config.toml
num_hidden_layers = 15
hidden_size = 768
num_attention_heads = 12
num_key_value_heads = 12
head_dim = 64
intermediate_size = 3072
vocab_size = 32768
hidden_act = "gelu"
norm = "rmsnorm"
norm_place = "pre"
norm_eps = 1e-05
positions = "rope"
rope_theta = 10000.0
rope_fraction = 1.0
qk_norm = false
attn_scale = 0.125
bias = "qkv"
tie_word_embeddings = true
parallel_block = false
init = "normal"
init_std_qkv = 0.0244
init_std_o = 0.00446
init_std_up = 0.0244
init_std_down = 0.00446
optimizer = "cautious_adamw"
learning_rate = 0.000306
beta1 = 0.9
beta2 = 0.95
weight_decay = 0.84
lr_head = 0.00438
warmup_steps = 270
schedule = "wsd"
decay_fraction = 0.719
decay_shape = "linear"
final_lr_fraction = 0.05
batch_tokens = 131072
max_seq_len = 1024
doc_mask = true
z_loss = 0.0001
train_tokens = 1051000000
max_steps = 8019
dataset = "wikipedia_en"
MLP neurons of a small language model. Each row is named by its layer, matrix (up: input weights) and neuron, and shows model dimensions 80-207. Each number is 128 + 32 x the weight over its row's rms, rounded and kept within 0 to 255. Numbers have three digits each.
A block is one neuron, or neurons of one layer that tend to fire together. After each block is what it responds to, as a language model described it from the Wikipedia text at the highest values.

L7.up2775:125132126158138119095154180185126172088117107102122183178122119168141157112112115145113145144116120136212128133124086095149125056103109168120118070162143132116145144074152105121096178113056136124180065138131090125150094128160125143092164127090133155143097175090139079143179102127122107116162166106098060143134122124142140171115053086105106126097173108069149129094101128163132138121097
Responds to: Line breaks closing one item in a dash-bulleted list (personnel, filmographies, year lists), table pipe separators, and quantity words before "of" (a member of, thousands of).

L2.up84:125162136115169102074100137139109148130079153156165121180166097177128104189018178194136160128154173056137165164109105080134184106131159164106105123134135160153114128141097163080092107154141087160071147152148142138129173119170074102153185086111146094151094149141163172125074108091110124084097103123089131148125130189093143180123139100148034144046147092170072109119169175109094130110141
L2.up106:151151136135109114094076145168151110145146128170153142129175185183133125148154146159105117159067127184132169077164074098131068131124117123114126110148128109129131117117167101103164119122116161133133127083153157142094101089132153130153121176102176134143136139166139220145124133115075149184167188140105116118126110152120155091143119146086120136120127166148164136149084121158132111082143
L2.up451:165170128159137147214089124190108168101149131107173173123119122119091103127103177131099145135119072152110121115114078134187159118153151120172102131152173096084061098132106113142117103150129110178115133115147134116089161140181088144090127106128151116078159137171142097155135154078106104128150109130149089125159136156121060147123055121076154163117104032182105128121125080074122095172067
L2.up658:130134138141094151179148116148152152082137160082088085162148116124104154184146148120047101164169110135152179158110098187186107133104133153148100127157116173083135095130106138093113168146152159146124104074149114116074108132098120125096106070085143115087077151199138137146142156124146188121127126215123122166134111150112120164088106129154126158161141100159172087101123132075129150116143
L2.up822:110129134109117155196049200140107132115054131104071148142133161105086135184091138135116173180124109128081096121132145142135158064202162107129128070173165122095074144087088181113074140089096133161075142152124115146151163094149087190105119151095120094107124165148137114098084168128150090085158151185186086157140096102110115165134148133086075136174152109152133114109138133078180140155107
L2.up1121:148145100124080105129037105150115141143116114109133198101162127147083137090109118188090145184097117119176142081128103116100137070088089153133106079158117128121078090105120106159185101030119131123139172095134127144168152075087124117129137124149109084123111127135230132182103121148131119070156116100078123155168208119074113132114127123132105146096131067125103081102137147164082144068136
L2.up1163:092152126155127145107120091142119137077148163159129108130122148095104161102123208104120148146140090104094129129104151127098136147049150129115106154112088154117171131176146138101154080120165114107055131199133140151148188151163155137073125146066097136089133142168123089105160149175090126148134119146110081146124104158120091112104143087197124172148143152137143124108123163124150135176135
L2.up1211:114139045102149124133094122157125125109117064113172137142138176122111139084115160162103153149132126101154167150142095126147162108178145138098145057136164128091147130119122131101084158050077124146120118125136137142170145168194143127105142074070181105155131108165128112132166137159197115133125092099135111119108100114179104097133125119151169174070088109152145109114098195115101118128077
L2.up1492:169111094173142176115127054147156092080133140101130127132135076095081147107090110178095158110110092130159142116133078142097145100128132147116075130153125135131168157126085108161087087142159150128110133104199133150096161116154062092177120123107146138053112189130123127102070129184132127108145134125116147119134116179137077178122180123070122187045171097098178058142158117166136108109112
L2.up1692:151171138148108135101106141130147137099129128081090133144169112180137162088173156167112162175113163146172207108090116133125128064141168096129100153156058107141148127087126140147179161057147144157165078123133108160147150097173093135161121139129123128087115131187126132140196168111113076096149186142121146091123129102182115109144173181073131130132128167168148089110167103151135119094159
L2.up1830:110085129150066159154099139144082123085074153109116152108116117118118168124136126144107139128174043118149180083113088134151137134079144135062078079129124154074166136146149172111102093085114092106057133178083170124145160138168086144099161118074148098105066092115153116155117151138132138116149098198145136134128132134155102155156194108115112190127066111122150135168080170138138143059121
L2.up2060:080098107114127111123104110125093169068127127141130149134123118133095120146108145106115055146150118109116147117143092163092197159104160137088174146129121129091150156096080088118138114124154161117111114134129103097086199068180124140120129096142112080114070117132160151127066177069134130134129122085120156128137112141167083146129145155110107166101185143167162101093143157119134103168084
L2.up2148:154162121079138150108125128159164168105138091140109134130202206119110167096111149187102081103162174093136175127138116163172097132142155169132135135183094076079155136158122146079109122112155140062160129091196096123174122117181101176089115090129131068123105135144207107104129187123106124094112076074177188149124137111178114155115084086078148114104128099155177109126110120111102107098160
L2.up2432:179089163120115193048138135129158100087124135070100137163154187138109133148218181141112037166179177153102131118121083129094146105129125172099134112132128151098117155113124141058088080109092109095148128141177110082091139074155116083107133069175094132119126138113156094101123174139130141064164104175137131142112098165176066160027082108106132127107131105147070132150137134065110132180152
L2.up2560:105101048135139135092111129175113152110195120126138163137112178164114177118129172149130106137079166037149163117174129148140169084048152096128105127153169165098116116120151225114135119116133177162092116127156050126164106130127132129111154062122152105088133115182134119135179150107154177133175080092122144135135136098152148187119170177089132153147074122137141139119169123148096149111115
L2.up2928:108158089111105176127141120161142133157098148099169139179150186142098136092109138173080098094184147086114155151188141063078150137162120106073013082131122107100097107174098096102097137141146131172130192188127119105121082129156092212064152135118141078165105173137160157111092168075118096060123137114099136139206108079181101159149152095074125112140124144113155116135143162132145116156169
Responds to: Punctuation and separators inside infoboxes, tables and coordinate lines, such as table pipes starting a row, list-item hyphens, and the slash or space in coordinates.

L7.up1201:116140107082137099112120137149120094148209128173141141116177130107122116171106134098162113118074171081106168125133130189143132129141130149113103141129153129171116120094111157105143164114125120116095177150152157131155070164066108159023114197147127086141121138127194103142106167117114116123148082165089108223146098097064138152088096183167118190144141106079087130135150148141151105147107
Responds to: Word pieces inside foreign or transliterated names, such as pinyin Ji-ǎ-ng, Ce-au-șescu, Cou-v-illon; also pipes opening wiki table rows.

L7.up287:096135127109094149178109109141163137118094086139142186089117087150132105112105130167092124149052164109136144053147134148144140168183062190131068135192165181111120139125103114140062146102108118062176112184182125122126124121137131147092175114109133067134101100119155114131131162160145104095108129227112151150113101148091139189158173078173107125052133140091051066094145108129104134218104
Responds to: Manner or degree adverbs and adverb endings describing how something was done, mostly in passive constructions (was completely renovated, virtually destroyed, tightly packed); weaker on word fragments and infobox or table labels.

L11.up227:136096081151087176096147123159125135164165152092112103141164132163146131060120080142102102180112182090148107128143128133130164030114176134100110174173137118157120099153107121112142131141134128125079135124144116140114138120139100162149109131062173114105108117131126161076144179142100090177131174107170133093056113129098151162124105142087153087159102150093094135097098128116133098137053
L11.up632:145115108153144107039155108162133133150078131147122114156186111151173093121106117132126153133112105084182100171173157109118128110097102090132105150139146141153159053127151177149137106154074094171105182117093162115146148086155087168105062203105179095159127133099125155154168145140096126120146113121151168125146087115148080115100102154162102137177125089117141184081088150150061189077094
L11.up2586:097068121087116172079125055142157135151075136162149179172144099157121124106109106128085140153155116119130140133135120159116143096106143163118082188153164084128169094203106114174195093170113112159132140140125140125119113140139049181115084110093167118093150109120142114191099113135099062133151106153088144170102158138094099160105134160129114135133115171150157121120113084152158144065079
L11.up2686:087161086155127156113185111141156197176150175176115073160138109134110161083125120183120128098109100057090149084124121142083182127126106147060087095176120065214157180146126162123195115097138104127136126100124119161076129089152142156117127093107111112107129098090173154099112158071180152138116194133152187145023126158182132101176103119142078122136118182104031094106108124191146158099117
Responds to: The first tokens of four-digit years in dates and parentheses: the space before 1856 or 1932, or the 0 in 2010, 2012.

L2.up505:117155155119114093121097149145135123158157086135157130117134109125128147154166123109115144181126077158129163181116124144092182157142142117169107119130148140100148178151165175117171125078066103192086111082133145182133153065177123182164217160151183115109096106131097136128101130164115085187162173117069104151151053174154174093099142096142128140068139137096080178109148087129101102132151
L2.up728:090161133084110135150103123103106108131131096170121119097140159112065110074114132070126070146129108188114129154134093129124132119149206110150117150136055094135153165173077153139149083110132170133194155142097137134110106051144088155119107141085161068153094174115080128093164179111078120156132170134106117135099137114112118138093111135104158096116139147133107125093080149118084168138138
L2.up749:163169084069133082198169126131112076163142157168142150102142135098100115122079169155154129044057132112124122125147144094078115171142165126090127148153163161110147093097058166122152144076114082145035122121105145115161160106098147101133148181122208130118114136084158082132125136123080130067132162104074162170163118097126130119122108086156137151123179120090104141099124160137138170151126
L2.up1064:104124087200117150180130158138214108145104130131122118147137134122145096115154160100154142151077149082124157151188113101109065143147158138113095137118143163096152157089104116163127159209174091143104147125124140095057092090108129107120082132139156137160130100109162127088072133113113121109116161140120092104173124117110131112112133158169138095143123122108123167113043166077170157137106
L2.up1264:126153122082091187103159105142149136120144113176120135090128136109108152208107104105186135075143111117129102195135105146136139103144149124171125140111125131107134107149042160142147091033137054073088130150151120164110132105123105163071098170154190099211136170091085108138151102159119200124076116116137053140133140183173154125155158136154098079117123173082115147123098145080127124132124
L2.up1596:155131095111153116121140146134158106158126155203109133137140139125109176133136072112192161142107137086091172115099160158135079112157156131171121149148121161122096138125081176107138116107127077155122079068152109179108177107129163107100127109080239112140123175073158131166183108093137115071105125119131108156058087112147102128079130155124142120118123101141112101089060132093185167100209
L2.up1714:114084112114180092130149105121113104114147157129156101164148189174096103206115151148138123143089166100185222145138203144136135111119150093089145069166147175096112091111134206133136145136129102104136169128161119147168161125092122108078110149089153086155163103150156176088150103146092124114176108126106145129132084135077141132103122102210135154110120050169136162125041188100065181118163
L2.up1805:085054156176132098086116165192122141071106128201164141069122151144110156126128160126184174091167081167095195180110110105107183120131208137152078130162142142105142162100098116101140156174138131096106123087081102151129121073125169152167110190101181107115162086114186123106170137153119113155195084141110105136134140160122102110118109072145193196076114102110132113085123127102162137118144
L2.up1888:060138075101164111136137103127169115148177136153146151205132129164115175120128174162114103169134093072110115139132142093131148130064130131117119095113078161105179116192096150151133086147089132108057168157124061111114127149088107095101170118129129086119130162082138124151091106138087125082193154123104152172154133114153112098079066145110122130100129078037176105085044091081135075128087
L2.up2314:195110099117094144119117165189140123144108130129187173117169158142072082142140190159102119138138074107184166120088153110123163083100114133073126113129123167112136122110135097105145129154068130120205163075208094152149126147065132157110177098051166105074141203151183124151111133191111058124126199120124181219150160097129095183112107146109142126100102192111160185101164173049055248118162
L2.up2358:117156165080132110103199170076165055098121084162126125117113143205147064173143162082168106163118093144128156128135161141087117124132215144106143144170132104112145088129112108124102098099090079085119156154188095108188149102131108149086032160084131142150122094125127143118122110098087116140104111114106156163150110134113129144157100111154120114093098093166128121152138130168138122128080
L2.up2492:160123116148089097125138176158102101083132174117097201162120179058073171098097149195164142157201116112114165123109118120118145161085121155097095156197148138125192118162062127086176111143107105137136193109133095178132146116094122164076078181127137092171172114121169107158140135127068158116154173142112153168183186130111088117081099138165146170101125064076185168099099134072138153174101
L2.up2594:113186086113109100141134157184097063114091163174151174044136136170103123102115190113169090132110095151132128151121145131078168115083143108066111131169169157111094122186113143099114127114106083172100156130115100146059107102133123110104170132113142093129156104141156157146134137099107102141084104109168179142180143127148136143092142119117124085100061172097125140104130166102090118097029
L2.up2845:128139093101147166128108131149144124148144122166109139133120162224136113189097140078200103125083089139184090141103133074132115187160191129114194121121101157088140115067067172169188112146136088087120093125099167135154105113158113128084144149147168125119125160131171186180122148159146131086082095103113136151114126158116136124036122114097152115146181159132079087135130113153147145150095
L2.up2953:114123080144095140106101181133067097159144106128106137149162165105105143079126169207116113139086083148129153147127098139111192150148125151179138165169127156061149158177164160144185058113125154116150144153135148114133156084123105107147104108136217130141099132177155143119109092202056131114168171102110086169183073131130157166109135163047199115103103105116178110101130102104165137172107
L2.up2992:118138117082101160201164090130171118170186151123140109115112132179154090091115125092094148169078164060160146127114168103147100141128176115111110112141176108130181162101101149106134165099125074142140131106110185151077106142135102121124155138098097116061082123136145142175121131141097111106131128125160129184112047143083127134103104123050156195095168059129131092118034157153188120123133
Responds to: Short inner word pieces such as ag, az, z, ig inside non-English proper names, often in sports rosters or tables, e.g. Y-ag-oubi, Al-H-az-mi, Z-ag-reb, U-z-bekistan.

L11.up936:102159134118151090106140129116140126125148141165152128096171135100098152045059182147103130092126080125100122135090049076171123119168194181129135088107086195115103179154114115161152066137172068123164188111138165116144126113081098109103154141111155073122127131072151117172100154101087093179150117114113134215109109126144124140104100132113083167116100150116107156139097110130164111106122
L11.up1026:102124139070101080136133112131098108091128126114151122107126128125123165170122183152094096118147049143173077153112186099126124084167128144149109148144082075154120141166137102133171149162147114167141105125101131082141158088161139196109165128101161064128168176108151097161133099127118167132078126114126141127133177136144080082113118124115134125158152145054114115128123168055118154120124
L11.up1098:070172135090141074081133115142120132061092190137100131131135164086113091167153146099192101151205172094110210099170163116117124063105165111119077114096176082104124120191126134129153166137097094166141129149149121159108140105136167085090119140140169132137119129137168127159120149135143167143200114106134126099180129068131152142086168087138072102149145166156102128084100121193123135101105
L11.up2927:100145095092087090080136113170152083072183133156176131110140153165076176109094158166091073057116100101109092184119141069109120064145205156096077171116143164097107165183099090069133131094189100134114144133081122092099141083103127107099142150146198098111102173128158094149133101134068149172148173042153192125160167140132121146066124066116132107087142099116111126117181148112136123130137
Responds to: Word pieces inside Arabic, Persian and other Muslim personal names, often in sports or election table rows, such as Hes-ham, Nass-er, Abd-ollah, Mohammad.